Weights of a small GPT-style language model, trained from scratch on English Wikipedia.
Size: width 256, MLP 704 SwiGLU, vocabulary 1558.
Training: a variant of Muon for these matrices, 269M tokens, 8216 steps.
MLP neurons of a small language model. Each row is named by its layer, matrix (gate and up: input weights) and neuron, and shows model dimensions 0-255. Each number is 500 + 40 x the weight over its row's rms, rounded and kept within 0 to 999. Numbers have three digits each. A neuron's up and down rows have the sign that makes its largest values positive.
After each neuron's rows, "fires on" lists the tokens most often at its 100 highest values on Wikipedia text that the model never trained on. A number after a token or word is its count.

L6.gate363:546530512445470521565486542535475544474499443482505462447509524469472466438493461510449526426500504519554494490539465464443499476554464535503505471552478441537491488475461521439499445520506398471479546507462477499478534489482585497440464503530495494480394533476510574462557547529464500499603484524526518500483514531469528499492609534422489524393477410599500421459429496471538446437498447535517474487493570476565508493439452490480457524500516474477523607461372492534441459499518447484532506500497516528512454541536507534420480498521532445482456509492497496478531480528511558510444487554514514520483532454541507519568474505479480412479543439461434500453426543458576479576462493491572496487484452547501498461535477545509526494477472500503523498542488554477542506519515534
L6.up363:450527551501410485478510479543478518511488475506489387505463458535570483470498490500515582477595465518563481502477531466429548542528519471481528553544506540489524547451473583508488509440521482527539502528398469498496475515531409469537534556451556484485521491535496460513562534495566469485514457505517544509473536547531524483550552558478535513469528535508527519477420474483404526439552526472549471523464479533450473453493475455504465470486495506502513582529467526429442511552538468502498531555472427534489461468545554442436514494550484427501524554447499479510519407467509416549534479492512533412531506523492475481505491534431417516473514526458541520510516554480564435450519496582528515527460452522496499546532450461533553444474483568456509466510561490598500578524499495
fires on: "." 44, " of" 8, "p" 7, "ed" 7

L6.gate138:501476508504487454566490464392500479488487481463484559471452502533594525514540513476477493574508530477461421491530597465529459484509512527538467472542516505521557513493479524530488555473442478485554494558545507506527502490532448461542531441427496512508473618472515449473485506533549503551527499506516491436463509526492435539496524428429507462555473500558482413494523515495539468465482527457475513436513565459557495588550518537517487532495559519547542588526480500502472492462447488469479475466489499514482532524487471517486585539539557498461546527488513500493481552515375526471430477471506508564539472491469530471501454483536355482486518529529512496468544571534506607544524487478518469499464517513470404569467581532532494496471482485510430577486560506508493443455548440
L6.up138:580518534508578491508540530474477541521617476568462530492511535546520520541504487467556490403569556540455480505469474482518487543483447524492516516444514517567505540524508508480530480570472479481533554402457543571569480550478547482487516510569482512541446471531420510481455492491491513533491557517529455479421534489436505483484483486467546535419506542500507494458473528515482551538495492458458528507521566538571507515531523508469461471523455519594504470485514534439519504482482363445479512521537552507515511527498551549477533501476486488525579508478552569493480419453403511504506598495526498547444515465506512482552569509520562442507457509487576546517515582491498527486585513510461530524516555469537542509391479471499527507453437474459555454478513456498486447490504546
fires on: "v" 20, " |" 16, " to" 12, "h" 7, " le" 6, " or" 5

L6.gate292:523486498459546507493484418503489465435501510545425478461482451533483576441520506465552514480550513470454485541455432483530541493478482488477554468593545524516557490479467481527534494519486477500508471447509457465463485559512514478514497544442495553426457477475577466525463470472482500537573468477516442472489511501499436485517459459519473494520511542522568422498577504495520449506485475429516433551551520563475478420576548537546461430511497494525500507545525483527439482442472563468506502420511475490517521506482482501512476451434440333441453474525503435454485511513515529496515526415509438563526507527502461503491483563559534527570525560521552490629565541458506434507497505507482480467521460528470505508475534584472496490543464548498419479565504445521504512441461478
L6.up292:534496524446460507491453435494451501501504589519487532501507500517472551453506480409528533437531480479485487551525477441476494527518503496440463430492495496530466521492469451461532515450480489551534494564501509468463376477464503486518512498558488435461374559487478480468448478476519476527481468519490491443455494531534549414528434514456421508479481528486497450474529495445399450417559424483451456491550443478533507430528512547498503472438492546438537469479604513503522455459470497521584514554492522563562519500477498480541553545462534533579461548493459531553405493507484545446488571576484513502534441496481560550524520495413490564503465479477447487513555507503456493484500484478581473482531517403493532484457502487499533428505511483499466542445497538512542469484515522
fires on: "." 93, "," 4

L4.gate484:480544480448526495491540497566469477493495501494524498479555443470525518455510492484520515452529511407488470512475527548509507502583576527509578505481562511553525515545483506514474470497490457505477484415534493504527445503478511443482389470582517523508492521466449447496496486490548478426535481572487544533508508469484499524479481518532494505564484457535468554515435510534465486493490491523468488573468477427506552530568536531439467528456540461498486427558513460566395544484595440500548522491492511520429451567505487486465477467458493462520414564501539476446598493466479538448582453514553558516499510480542505546513609570510513473617483486543482520476508488522522532545499543467529555479608496514483575506529517466513470559440414552485485537542523539507500544440519491
L4.up484:470507524511529537538506529559449536524497490398500484452478478507570444539514536506471463497549518506520509471493481498476498553548424472491528458536512513503525559484570521509492536473460568480503426409505533452563501429489527518524493441468546507529535518546501458417555540459533529528512508497450508514411522472491531561459486523431504557495512572505493501530528457544553464531520494475546494495488463480391567460543491561410509484519433516513450458511426476439466559519601468482506521490502463485456481456483474493518459446527463549545489434413601499394531500501500506473586505553506483552498529481506512540551493520492478553584542489502443544504504488552476507504565528502561549534575505487457521447472538560483538521402430542510476494557494463534509475556474455
fires on: " and" 50, "," 28, " in" 10

L6.gate437:541594514474581477534527556532552530480502562509556478547468536475517492479441492492484552458457418450485491504528470490445497477501566527471538490481517409515569538546536505491554453531566479523479483425456370495562513501520542479537538497562502577514510429470434551520444459498424543529450506521509552554481480476535542556496471525482501467500458544490396511503466538460471444474492540526521474503478473500513459460549533454525508493509491509481467521496518482538494486533494444453482506513542551502506465511578413486505496500552558515517508449518519462573563548498512509551452494446500442517497560459524510576530502523583507497501508475468458467428485481595496495460511507442498482496597532454499413431547481496454434487460482449550485483548473441396445489510549487
L6.up437:520452518500555429519480507472461489489506533478563545485518510542441504509434487529493508518506470449521478500512453452551463516565546531475485464528601482494529531481477506431436517482429479564540566558556480482518519457446469515508474551522485429470497465533480553535465533515432532523519467460435509493471527576531429525430508442517499501450576536522474541543541433469466506469493480511522454522417538472548515630525476513482463439541486542445503558432480462507488511549485508519564409505582430514421540484479447501541477466562488430532448463534520534472542520511502515518452516488528554526513495557462543524488462487506538511616480521501429484587517487565497493475549525481551489562473518491505433532491488475428490559488448518504569527570519464434433473513514533
fires on: "ed" 31, " him" 13, " her" 12, "s" 5, "e" 4, " 30" 4

L4.gate189:478478572458557488507523508526536511498506475555569489453489436490530465452414514527484511488472521495496550470500522437580527441509522509536428545549476533476552451456534558466482521499385456429497467506494454527523467495502506531498533556487532506497449490416496483523490409462485431542502426551466553448524535551496545503530597503456505477460484556479501527563536458516434437492455504446458528494424532456512439564474567507476507530498464527487501512451533558497517483558501562502541492485459514521556447593441590515479527491499551460445450556523450551551488500500527476513452477433468482494505500434517463545444510423523472428540462434508489505475434521554545474475520472505482479518580483504445513553534458512616477478493488585497463506469523523555526501532466459
L4.up189:550466514446436556518551504501500485553540488497549523443584492534484530483526451505430514443515585509599539551529536493487545474539508555480503422526477529499548476517519538511519469520424489487519537475500465491525517454462525444515596513494498516465516463474508409532508565517487563506511519547578511453556593471513492493533556442512516515441506522489470527512556474524559426449459555482516541515488555442513490533501481551474512527543450496519496532409485523497489493456509547462504514463518500464428594479490445581534481430484496447464465500449488563543592468496475505555569496536478470555514615526522559498423556511514506456582522485515485525442460443485431554550543550558466473463471455493570495569470471584483499529493451530536500510544515529484499497486474503
fires on: " and" 69, "," 12, "a" 4

L6.gate433:534502509497613521492482464513553427513463554546508521489477572560469500472471490458485524528426479468445488507565532471518497425567507518525472509496520453549555517492487544528461501453509538487490475441520452551461433487417435514448584489496481507408460495530506522521515446486514536439478524505441609452502523609543434466451511520551451469602528442490548490567479491533536482557515453488493489495487435449514451458508492539534508505508494525461469518572571538496537451519465480516495527529498559476536499455554519495531500460490488493557576491442501504571537493462568409477463562493519550514503553566498422522445483446488517467494461567506496458505501562513496540521485514440456458506532444520577485543511499498529504523432504428526447491488484517573496551411480539
L6.up433:425575520480553529591491491477606540501419475551494462542395560497483520614437541503534580488530498464517539473440563488506522517478508541484515494457431456505544549534510511494473601455490443513529525487437445491545493471522506479519542476523451554473480538484474437534561496518468523559478459499475537485545497529503483468473443433482482536523511517468519490583522527563477438524537510493559557508511556514496553518464501560487527557493549532437565514491509511485590526543551571506476555433440471623529523478575502520521449435474496468568566495528468469462506465475518468453454517479520522487577494462440452480496509486529435466414475463532470505511519512478495507527454469552526458536467558508473487507517516503503509525448523487508558499544513498421480533501549552
fires on: "-" 19, "th" 19, " b" 16, "ro" 5, "s" 4

L4.gate390:565462492578468518497579566498470503476455576495472509567532539459486569448518407484531500454483487477525460499510474451589469488532504511465463490473536553448487484427528436433484475491461465461483474493487416508479468478480496483556435590500443510502514552574517465472539546500444514470497589588543543483500458485510437478486380529487566513512518583496522470617457559496511497419503470526451556527481497571501428557549411514491429530485530568531509481545461445463501456584473524466509566487512452480501572475494496515475451474499531523450521482444473457490490509631518510548485500504461501446476485519506516510548464506436520536546438505504531527451500527504487486476517486510506502493488492429506584530457473477431511471493539477494447507492535529507500507516491480
L4.up390:567541503543435469454522471484553475464451535490524486526491453451559452526490524540463446501501496399512429431504569487581524471479436492525503536536471411528517407454510421472423488553502494464473511416519535453564582524499564466482595607534538476494490575516522502486516499503392445483502576536463564481460520508477493535483476548535495452458550451398540473529470533535500508472489469469504498484494549495459534498489520543539531500516556545495565500505462507507579488509478491540482432504461491545498471524530500512449472503493520532484524520572472514564444503496449483502424510457436481501414510501462516495497470478429503527470495514499480523521515471530463561513518429498463489563504477452454518558531500544473540472552408536533468546508595502496434563507518489
fires on: " |" 23, "ey" 19, "ing" 12, "et" 10, "it" 8

L4.gate223:479542481496450516523508481572472470458541559542488559503490533508510524526555493503519438511464504533461515536504481503578476511502510491503473521470500476483471500488535529514446499557494462519566531531489532465474505434477459558533455500456444570467451473448483524536466497536491572553466549492538517529492474469467423528508495504552552509508434524486470491493540458499540519448461407489550437546527513435595494466556504488552539437561501460470506549546499532525514480447586393458494487511483425489382437535504533486530567498470445390467614473541481521455515587444494478434519523470552483501496511466535464500530466464495497434465503523524477465512500489475508515504447516557495518542555457526610399489523570556555535453443439478564450550527491532493516519516536502
L4.up223:528561493516511500518514522482473458480553459503497562502526578523489527500589494488477474492494529485429477522470507511529544461523493496469535537444573498462541462504467493472517492479419495497559531515483531513448533529512467452511373487430519531507443499442476484469507373504537511476542508566528483528486473482543449412532438498457513602499461492535544466529486465454465472456505506564480487523462466510554557505516507467519487551609499484497491514523524552570488502493453442491523511496544434506517520486450474520544451480475595465408469476584408469457500472492495475446496492547514485430496491500501453467510494404472469482454557465578427512415508470440506493498524611560436511496578479537570459551479479484460483433420475521513540520496489533525544497493528468
fires on: "s" 53, "." 6, "ode" 5, "end" 5, "ers" 5, "ters" 5

L6.gate364:516553413508482486571491524489571479485509562516517483554431454507461515496525488507480555472553499504504522507553508448522552525541484439541466499493560532542486539527499545501512500476585441444513437490497465481565493513508441511497487577470484546520477489444535577537545555400470480583515543564512545483541557579482487500561448460463538514467503489518457486464527507503519463448452523472463520539467499470438522543496526479481447494487536480509571497460488465520472459553492544484521534477572535463507483534536536585568515450493514502464464526446550506471483527538476475589417531441490502444532513485479507534501523514401476493577485461481467477612538573548476497480571510549515473542494549509516467398552540528478481562423472592573466530557441480552546489518510491
L6.up364:471557546534399555532512522443436453479466508444471456441508529478529525481520457518447567494523486433561587473501466440461463512518531490496507541539539511481553491446486532457570530507543462492543460521507428492478501486481547552497530533542510558473551501503547498528531488415483569487520549486529473600553458477490433548516513493553546503481510503469529458514562458503516467525457507455481497514448489501506487504532433384487470470511538491567430429541491582484500535509482504554546531477566464515441445573538498571479484535499513495524491518523518478489456472558504432529481467524534504467481475452473482550522537468466496385484516503458366486538531505523450393541516520441472491534454452518538576545441513479445445520497472500552543502471521500446451430488503471
fires on: " p" 36, "ing" 14, "ent" 11, "ed" 11, "s" 7, "ay" 6

L6.gate200:539513506509557557490547506481477521505535544603573517516611440593496493460457429466538530480494567461535485535468503522484423483461488536481468458583489504458552521502541425513453478488427483561508496510554465472511486522513555567539508567411507551540507546421488505490531453490491423540490424514491567529538568558538483526495507511431578421536604482440502494531453443528452444427534580474517466437503520525486535528458544502538539498521525489502529574493572509534472543531473470452477514481462490461452540534491575539521508473517500452489537457477486498440501471494570509497521453487443472435446480479538505488495496522505485578568523496474528469517457550511490498454557506506526468469512495469540543548552498477488492523421560565585467498506472530512483518490541484
L6.up200:496476564445504545476473453542492493531468448461491497464506498516489573491535509469450574480580535524579584484462538474511525517487482535486516478447488524421464422444529470530506450479420513433538503430512454536471504582550484551504481480486534567468473527534445505536515547495547523478422473557459471477467609512493532531522523497491446513459428468479479482444523474442457475497481423419472536461463410502550448501552488584422519527498518491503509566470546469570513464582526523477485455575521474493512476468496488541516436557427521455560469540474590467459435514491508479484517557430508497477464529479533451491495440526508489428559544491519514471518524460469448438536540543483534504510483490515526479521459464526503533466484446564481491432459497475509475598460446535
fires on: " and" 83, "f" 4, "," 4

L6.gate230:513489531459482452525430494504421479506513467546431517469493549532485563452539468541491478573426479467528489464524490592520481521513515511548507518495548521506554498517544527553483539521474539552541501480511455457518516514554511571536520551497510478415452515481528535549502486565481456517547460468522489534528474566547450479508493499503466456490524554446576456460454482488489510476462583508485500576568607426523469410442490482572461495539501470478482533541492523552585400491509491488511484512582543487496448501492453571498530499481523574583557544553539436512475448533461498454532488541535475491488511461480526483508571481562508508463444451511472522587494537460501435541455501569527557548514477477484547450439464463565489566482548518497537526579469502537470419553504472
L6.up230:478514503544506528474529597514550517588535531506479513481496484610531538542508506547477524537483446504447486484490453562514531510564570485477533522504471488528465480486469510486481537471482494546534530455525465493520482511528459559503428491442499548487486587531524506503517480562445529548474495377497518478498509488465440456509496458432524570517438522551524438516527576540469521592497539485454482451499565471546453488471530519496492483515501477490400485484495474554535447413457445493484456463465510514499457501527469460494525553453499466531484434502549492405497447538464484467469403528529394579464480456496471495494573479460515565502543486519449521465542473534480458462528530526445482486474512503488470477478488530467537648509502568501474466564518575546527577494560532
fires on: "ers" 28, "s" 11, "es" 6, "ors" 5, "ists" 5, "er" 4

L4.gate552:475555556488473487477467476447522508491468488511496495551496570458508513480477437551465434539537540459610500444519585509545471528498516512503536519470515495445478532482485494542483496505478494468531542435509521536414510478526515451455529512451481480421491470503514520518534531535544465557567485497484560494561622508511480436462512492497469483514466550499418546491549468522522477494544442574471458522441504510432471500506505484483429449431567513479518557469495487475424432536522531473473473568585551493484487509512484510540526568445489482485533532554534450486536545458487570547528514461426478512447481424553504504493484536495454469502536507582454510529463489483531475511488593476597465555520572568616516407485441512531516462486515510507517484524434528491403499503552471
L4.up552:538446464495527527453496564542497455474532522423440444521540539487487453506496542554452497537469552525507562473494451473542526545481471482458524501521441516460498545494429517586469454505434461428413467513504488490449501448545527502394492489489463456448513488503439484443514502490515553454489490544444506529494518528423490489507526491518521495489510547470494594563473558483532530476602413450482525474494512469509423532485519461460418476474505519449500533529512509528472516432488477532494461522530495507518499522507541469538460527490492436463500439511447454509536531457460510479533517404453514438560541505496440477466403485488468498434430531498435431449570454486494475454434531529581495513532576526489525475509526494575491443465475485534438542565402513553485447459445530
fires on: "b" 34, "as" 9, "p" 6, "us" 6, " comp" 6

L6.gate355:431468530507467509467499474491472481487493514534498501502423540507457621498546470477521451519473465475450477459460513504518468452576449472518515461489470510508528530546507528570438410540528467606502451484501423530458521546466459482499444516513503573524461523440537485536497462527468466480489515494436531484562501408451608535416535444513464463548477474531576495457493501508468520548538528502484523465430468457462522539524533441469495478499564502468557474530466528446464514541487434560483466544601531531476558520474491540408453470431531483493508464478459526510424582508480489465427517496495416458409561509475597499561466480487508518531442542458534478434521479526484460477502515532489473466513525539504432488466569487496528509574518500531483461548527534469514458460508514
L6.up355:556512440559534463478482525491520486490487499507450526445547520522520505558502402446504555510587544430506530515482474488615515574460456466528459485538461530565488486490462461594552547529525512479543458464480544458464560551422508456434480586527530479470544478496519462458476502448541492517511530475438519471442496467471487432469471509482470472469495437524476481425569536484488466545465439439463531554518434520452547446486499478455508524489436475452535571487498518522442482489515437444526399440459522479467520494517450492459488536481523544476430428452563510470538498523469454466485563511477505449496398565529455490449478475527454506569528442535437497461463446576511459471493531544471508520526494430530493420499523479552506531478476530445475464517518517448509485517515542
fires on: " Wh" 20, "h" 19, "s" 13, "c" 10, "es" 9

L6.gate586:469512613470517538508523560445547470446530524529423511532488503513471486483539483490490462517492405487532505469548556496486508444469512531527435550561522538498442437495462521505495457455551519485535418428471558533461490485446506423511578525565460495496500482480522493567556569458512515515461564455507444456534496478464447527548446482455454474486453485468497432496567482546559496432517534501455497482450444598463549458506487451579501503508483511514385467510474475455428403466471512451456450493575492525513463530538509556519496525534557541533557498496547542461466488558562543490536577487472522567520485476531485459528501470486512511541512506571503502486528489491446463479439474450496491505520468560451466473570562483538502520607495510481544468505476485523487539513551427
L6.up586:475537519456552491494410525419564474475500512515593547501598561518530470507504557533421520382569530562476483493556498401568475526544476458475466463524482480476478435494447433451532434531546504487496471553512444527449486541500486537451474523448488602499509503434570477506560496480486441496513520512428494482533492450516520505512515504529490432472546564522481485487438520470524517493488504497452500486516553485540487547476501462539462534518449489516492557498473467485493550496566498524497527526527403486496452526485528487474550582469537504539524475479524488519552503452488548391496477442464517550510446464512469504571403593577550533514510532489475511577490542490512515493502552523429466492490508527533455474555494511553419491465544419471481526499496425463507532535536481
fires on: " comp" 26, "b" 15, "le" 10, "el" 7, "B" 6, " d" 5

L4.gate566:450527509523425528516496496512384509454496486507534513501487498472464537465521394387528482501504500431519528494491518517526490541496548473474559483482540454521427530541452476513507484455494473481542519483449479449470476539491446519530500503498517480551484451530471476486553497450511493440521422445486516493515521578501517511481439506461483513533504510454436490436483440407435489473512546633549544512505481514441457516430437449496465555437513469489557517495481528486408482539452540491535461457536505515533519492560475549450495400511527480544513589531496457514545472503502455544506454477461495463516531487543481469480557509434502490463546538429492501536558495468568548440450464535523461440499450555543506524508492589523543401475610487470519484518495456442529520522498577
L4.up566:534481529522534546526416439490431543503505552421462531518419525507502525461459517425476495479528451406537470535497456476463578520525502520513449515453462539534504456484519365510566466425531473497530503446463521494496487460483427531496492498461473508515479514494506497531590456515492504456550447576417506572470488503499478442520556504467479479478548532556490433468553500393456527446472478499524488561463507516481514525451459474489433503407555471515544438461500453526433500454505516503527524506470501475444563527569535451443480448428514448509519496517488469524481506510460548488500490501448517459541462521522470549514435490512545516489511514519524468562564557465562546558527451527483519477508475516475546462412486471492480454480506427491519467520503499486520490570376587
fires on: "t" 18, " dif" 17, "ord" 10, "ed" 7, "on" 7, "p" 7

L4.gate72:519458549545456489544554519459494456501518498507481518481533523502473515500497511556535507485483471530494495563460512529460518527514559541552533578503543450512535489464451473479454509512458550504397479413496522494530511535568500442467472514487504476545528450507574428450497538477539502557589594479486506500559520461460519539464436477573528483511515539462451539498546456565455526541592504530397472548495457539529558439489500589530504443512519427458515471541544434534491533427551440477470554535512596517468420511555453463546474464423507417468460483486490469472473493490526460519534474508557494526528528519476583565455553435444493514513505584474506533563491508544516509481498499503532480494441554491489483511503496531541474468441452531448500490534501552531531557591440499
L4.up72:506484498525493446472514568520516494585495486504541466480499544519566441416524519503449505459513535504509537527476456553470503570495432582487585518538516567547542530512437399428421478486539546452476490419516510514529540478499413514519438514590540576469489499478512566452483490547501489503461516471524493606533489475505552547488510459501542551550521457509514494449522472573515503496529525485560483539471548531468525529467478511493484482485545502483495491501498451533510499525547519517506480505517435498457515493484529522534538441518457524546497470446458486554449574504490558483448410481503478517409497430485501421518498574548467509528578461531414538485453495567496485536553568438487525519576534435446517488490492524530457525449436541483496484404489424505502539541440542
fires on: "-" 26, "," 14, " and" 13, "ing" 11, "it" 9, " &" 7

L4.gate181:541464527489487496472500424533555504479505456450443524539488530502483519516426537490475540471498596532541529474419549516545513472403442533549513552471462470544409467565522471540556535497530507470493468512474512525529468489608479493412545575571506523504476500498498546602474485492500421528563485459475488459567515498517530498473552531509452494508574480494449435518483483516562423535488518525494500517549578506558549532480481497462450504457476553510509494460545504504470493519537491553500448515519476469425503506520504562529375475510508537559485514466506477557558516550468505458514446525482535497508536526454481525557519518448520534518534463421499480482451559480470509495450474540478438506538420555425439569543494508579554568508448473449574540468508533459542492454516530
L4.up181:549547565494547526509516494486524537502443521448453457487488556550451547479534501505522451475481501472512547452490495545560453504436457529531463536557561508520451525518469468530520560414567511472528486461507508580488490468489473519477547505530462490527500492516522417450456571542496451523512537547536404499493454547561445416516534500453569493389559557531497473522541501495510500522470513470441425460496534452510535476539496474490488529495564572481523479506478467461492472547516477540479531523576473564489498480452467506468388510420531499512470457482599473557516454515513525428547536483536544456511449586496545466490503441529550532492432459487517566486456485533496485486604490558445425488505509440515501561516489499464491519514462523526495488509542532480577542389524452
fires on: "r" 33, "y" 19, "or" 17, "ust" 5

L4.gate410:550512517473437474491513522555517532465517511488466486448539546455484503508499425495574481485466516462456510463428572520488500539418447482544556519485488492471591526557532506535469578459443507519526509543496511406469520540563577471454507541486454530512459539580518555543485480497519452430485471458503522504421515493461515476491499447500448554479430540458502485466429514512483496448488489491474449531493528544434534471528579544507528512458518414490531510512531533496540556413538548474528459497555527529498461469593486480491504505527526476504407562447491468468437515453558463520524470492489427499500489554528484523466495457487433552615557500478459436528454413501543478470494445557486503548470461543523455421500524522521473416523535475470487577462538455493463506482545575
L4.up410:472537521493498561492471458516443584501442502480494460471438462503515485441530476461539464526558504474557571568446457547518479550462483416478490507496437429508562469558562509505474518498530519564493482517492423522459465521528515490455488473496531533533523577484520520490509500578504498414521448520496491562356441457517541507523538487520534489468457573507479456547447491474544512537450514486447523513507446503475468445483547541497522496510527456498501594505519463442478514456555489575476503463562530547497517481533502477382516543411545535525472521514550444491434579514523485503476497445534500480445569528487486549497495488557483554556496467530484474509455497506536514457577540554460581574511528485555492441525566540471438467455560512526493560461504525540481489505584478
fires on: "in" 17, " since" 13, "op" 8, "ond" 8, "y" 8

L4.gate659:438524421469457548485526504503472495505525484461536433582447537551501543498607465508489486512448454501544470519460488475472485432592399566460456511466488472496476534492475461449442453548444540463513503469515584507447443532491461467444496487517437485516449413532546476435516465473561563501456502535516521505498429523496517572492404592521571485479501524524504489562456507491518486480474431480509518448495511465542452520474509478545480498460502536451503523508507471390498499490512499438512490533523462521516509494542467505489529482461443518506487529590487518486528479532528524467503488533479478538490454488485531468540508550467593506525595452465479432517502466551431401445446505448500489489560539404565542521499466479508457499486499454493475408435523555474425535489498478
L4.up659:491585512530460530417507557521466529482478535515488488501537482463521537521549501502487515509559417579504511520461523462521632466537486629527582486529592505548512482492512500499519568508568532514511464529498483480480495512447501438550494460572556505518543502524505564487551466463480497497532555498529438471459453528468531429492497450474506539470422522519468525519527470539564420486498522536450479535475487483543520462495460484548457422427517554441562481438480427490535488469520516549470483505509480489583510519477480433512500510478471535523568478578474436528546470519496449444497494500542477481506562512492564488489450477455537553559498471467447581548481502453565510483467431521549566505458468542513513507494520454535519463483403432538575534565534486505454469489453459
fires on: "e" 32, "ing" 11, "et" 10, "es" 8, "he" 4

L6.gate633:535468497473481444590515431511559472511463496555541446532438531570486467515529454474506496493454509537450376513480491505494544499536530561522499561541493487454546514489492487486535505532470403520478479484550517544589472517479514492468501487430482547477585521519443454539503476581534562569509482510518609496503535556456484497515480422539485478492434544490473437500481449437501483542490504473446543564505546460548529410445434514521520527495456426488480520451477566429478507570513468495510534492521509464463615531532427464470500522496491478483466509505565574445441571447466446447509499447506481508542515500530481444529552478486478452535442516478567523501534507500499485515484523562463474488496458538422523479554463510414513470519554513553555474467477548472474541552502532
L6.up633:490495499466474490554538415477590528473499519542501484575523532517524511580596519476473462532578473471488466569459488494480485525551517552486545453542534518486513457512534458520531451577504401472479525442488496535497484521503495442544521421509477552488529483511466491490467505534537518531527485516511483510530561485455513478483496506532422478468519463557446453428501543488501494451437486536468551518471526430498496552540472455518469557483475459493434504546494501406538492556518551444543536504486655526541475479514478457497509488459504505486529528527450564490501529504438498462515462494431479514582439504517577379489501537618586404466474486558478559559522501518494440520489460602514487466478503487562485532514461514489509477519505455480484483516476463496519545584494514
fires on: " was" 21, "ered" 12, "ced" 9, "ed" 7, "ing" 5

L4.gate25:518504560575516509460494457556468459530497557500523526474463499497519489557477498550498492545501444529447529542476501499455452465458482556500525490442494531536479438493546521558541435514373489466469476512452482492496512509489484477481478494470443528445549477457497507531576508539516553555564536524518555589497526524499540512515480525455460477441518528465616535504472507511481515500499419528493549598533536510522458509533607453523530462486492461505496527468570532498513467546471497491498443574419549525445544498479497538395490556511505508501483588447470543577520515494427433492435568594541495489459514540536444551445500548506485435508487543488516539507515494512528548504483590518450543503503518509531454484536532505545509422560571498492550454499516450482577466531563442
L4.up25:486520580523467461503469464553523491506403473474529556558534483497450508478478464468553557482525495511518525514517531462527531564477491398461516512481496493480430487523569536566480483463496483490471431583565402495535529568479496499485518558466472572541546531455485514522563537621530479527600530545490493466527443471532583515454481456517449474571493535429539559466567477453464569534491479527485493475518542489518514489474578465480558501457510486513484516505585518500536502450509481457501519476432496511509515492549515523483490465489486515523417457474445555538566521525495461504510499583564461510510488503509447478519582527524509400470502541502583484503480514474463536439584465516424551555472474535514536496524424568467463448499491497502504493484537486466545501534596533
fires on: "th" 23, "vent" 12, "op" 11, "h" 8, "est" 8, "av" 7

L6.gate290:434544514471517513521520490570509469495509561520521422527450533461498512541501463437566445492509584508587517480443462488462501450536473469529475514446565513474536454490494478489493555492434482532531499559502481519489492495467468534545550519475475497523552477506512571444495535458596462458486568469477550494497585495492479482511516474511493436537518485473514628544508529470466555483505545466532488519528495452489516488541459430470570469423463530454531493522531484490480542513511554403495514470508512452547493509515465539448508535494554481492443453491487518515446583493440530495519485542437515499468491542452463439490560519505477576537476520528516473447413572553468540482517422440474485455523427455543512482502579487481416520494513514538454467565474484390488611453560448
L6.up290:566462470590448497581514567478524560459449501538539449491538490475516479493471585434500538500472547455538467464477548479455516501434529506489527480471558465414553475468451480516470452525406552520442527472494489573451443504521543485503468457483487473436530516429473485489524442419481475450514506484480517526461548480465592472520470463573536478498507511496477484486445499482538468464501403500480507537538550452604519485553495512508495534562566486560463475500466467476539501475556513477522476449508499512466457507509525497537530520497503540559483511427520482557569586409473442481533456457540504528516481424448463503453405490525496511417476542453522457540513474460551492524477534532483490476470510514567496526486557537519454493494550493502499400440550595562513499531556481
fires on: " and" 43, ")" 14, "," 11, "==" 10, ";" 4

L6.gate202:418433513432483543569533544554538481540505470451507472493593529521479440509520499515508497540546486488481446501520471557563466451544503594552525499460490479477600525484438460438444561465481539516503512435512497416461525505470525510438450530458607534506482480440451474520526487484491518506467509550528485418474525520475487540436468428412466557498549497446499485463498455559517512426468462512544503518471491499530512489522480503462529422550508426525487489475558385459411466490536485535516524518480504555504525557512529505527544531456520452522414496470497503557488517565411522523443488501537518499560499413494512555494511532456427453560499586555553478497502487505490503486515536409505501482544479582498520489441474529498461531484431497472467511469520437478535506499493486
L6.up202:425477411467491492519544537532447475500510541450475499488475487528535507516467481531484499497556540525546499456418555534456475524520511517552491504545558513430529491530444474439501400505463537449419492427532500498525488486535512500563519507443573427561505513482487435487508513437481492557424524525362558494537548498592499497478492506542476417517419501532461470512473510558574521475429550486550428571483492495485462529513490561452459560534539460511584571461492502500415480468481501476414500419462510501450522437451475488538514500456472471469464431477499509492492486531521504532511529503462496508540521517500548463526480458490526588522496497511509501483474521538530535497504488471508490498539465479523492528490486471488460565480562574497523413450486595559518585420528484
fires on: " and" 53, "ic" 6, "," 6, "el" 4

L4.gate377:490539549516491414469558530472442494487493494478427540489504580480538478438490472435490511518512610529496416543526509545536569487480443556465520468545566523522536438612453562462458507503523480469465539501526430487409531510467487459511556511499506515523521523426481464567531476555565446506496555514470553576523457511533443504448489559471436524534488499546527446514520523499498524479487437508497558503546592519418515434533464493480533462543528492518510571486513510524437558516482442477566505538459427439547464528482478542537516449502504515501586450440469532450543555504517497485477574453449509392551497506469491497466512530533532476481498498505573484462520462465569548465508552468505471526535442464507472495480453498499465545472429524543542429538504449483503501503537492
L4.up377:408536443574509477511469501521483471472488484492567439529567532545484472465475436424444516432545505439524429496519567471516508520444462492518556516452518529547518495503486450565538454581545503472543527430521460536476537476462512465473467429520479533525477498623553528523512393508527486513531523523494499465491504518515485529440526504504549474501439410526530562389543549513511535482472460462516442477470506505461516509537517484465529408520533560584527542462562493503431551501530395473453491452457477391503502511460506447463456521492509502506522478470487485442439517539533473474474516497555486516552575533464485482568465498542522522484488498522520504528443468464449506528520468485455526531510399488476488473571490496449553503516453542459559474512549490497510437579482511
fires on: "h" 21, " |" 19, "ing" 8, "s" 8, "per" 6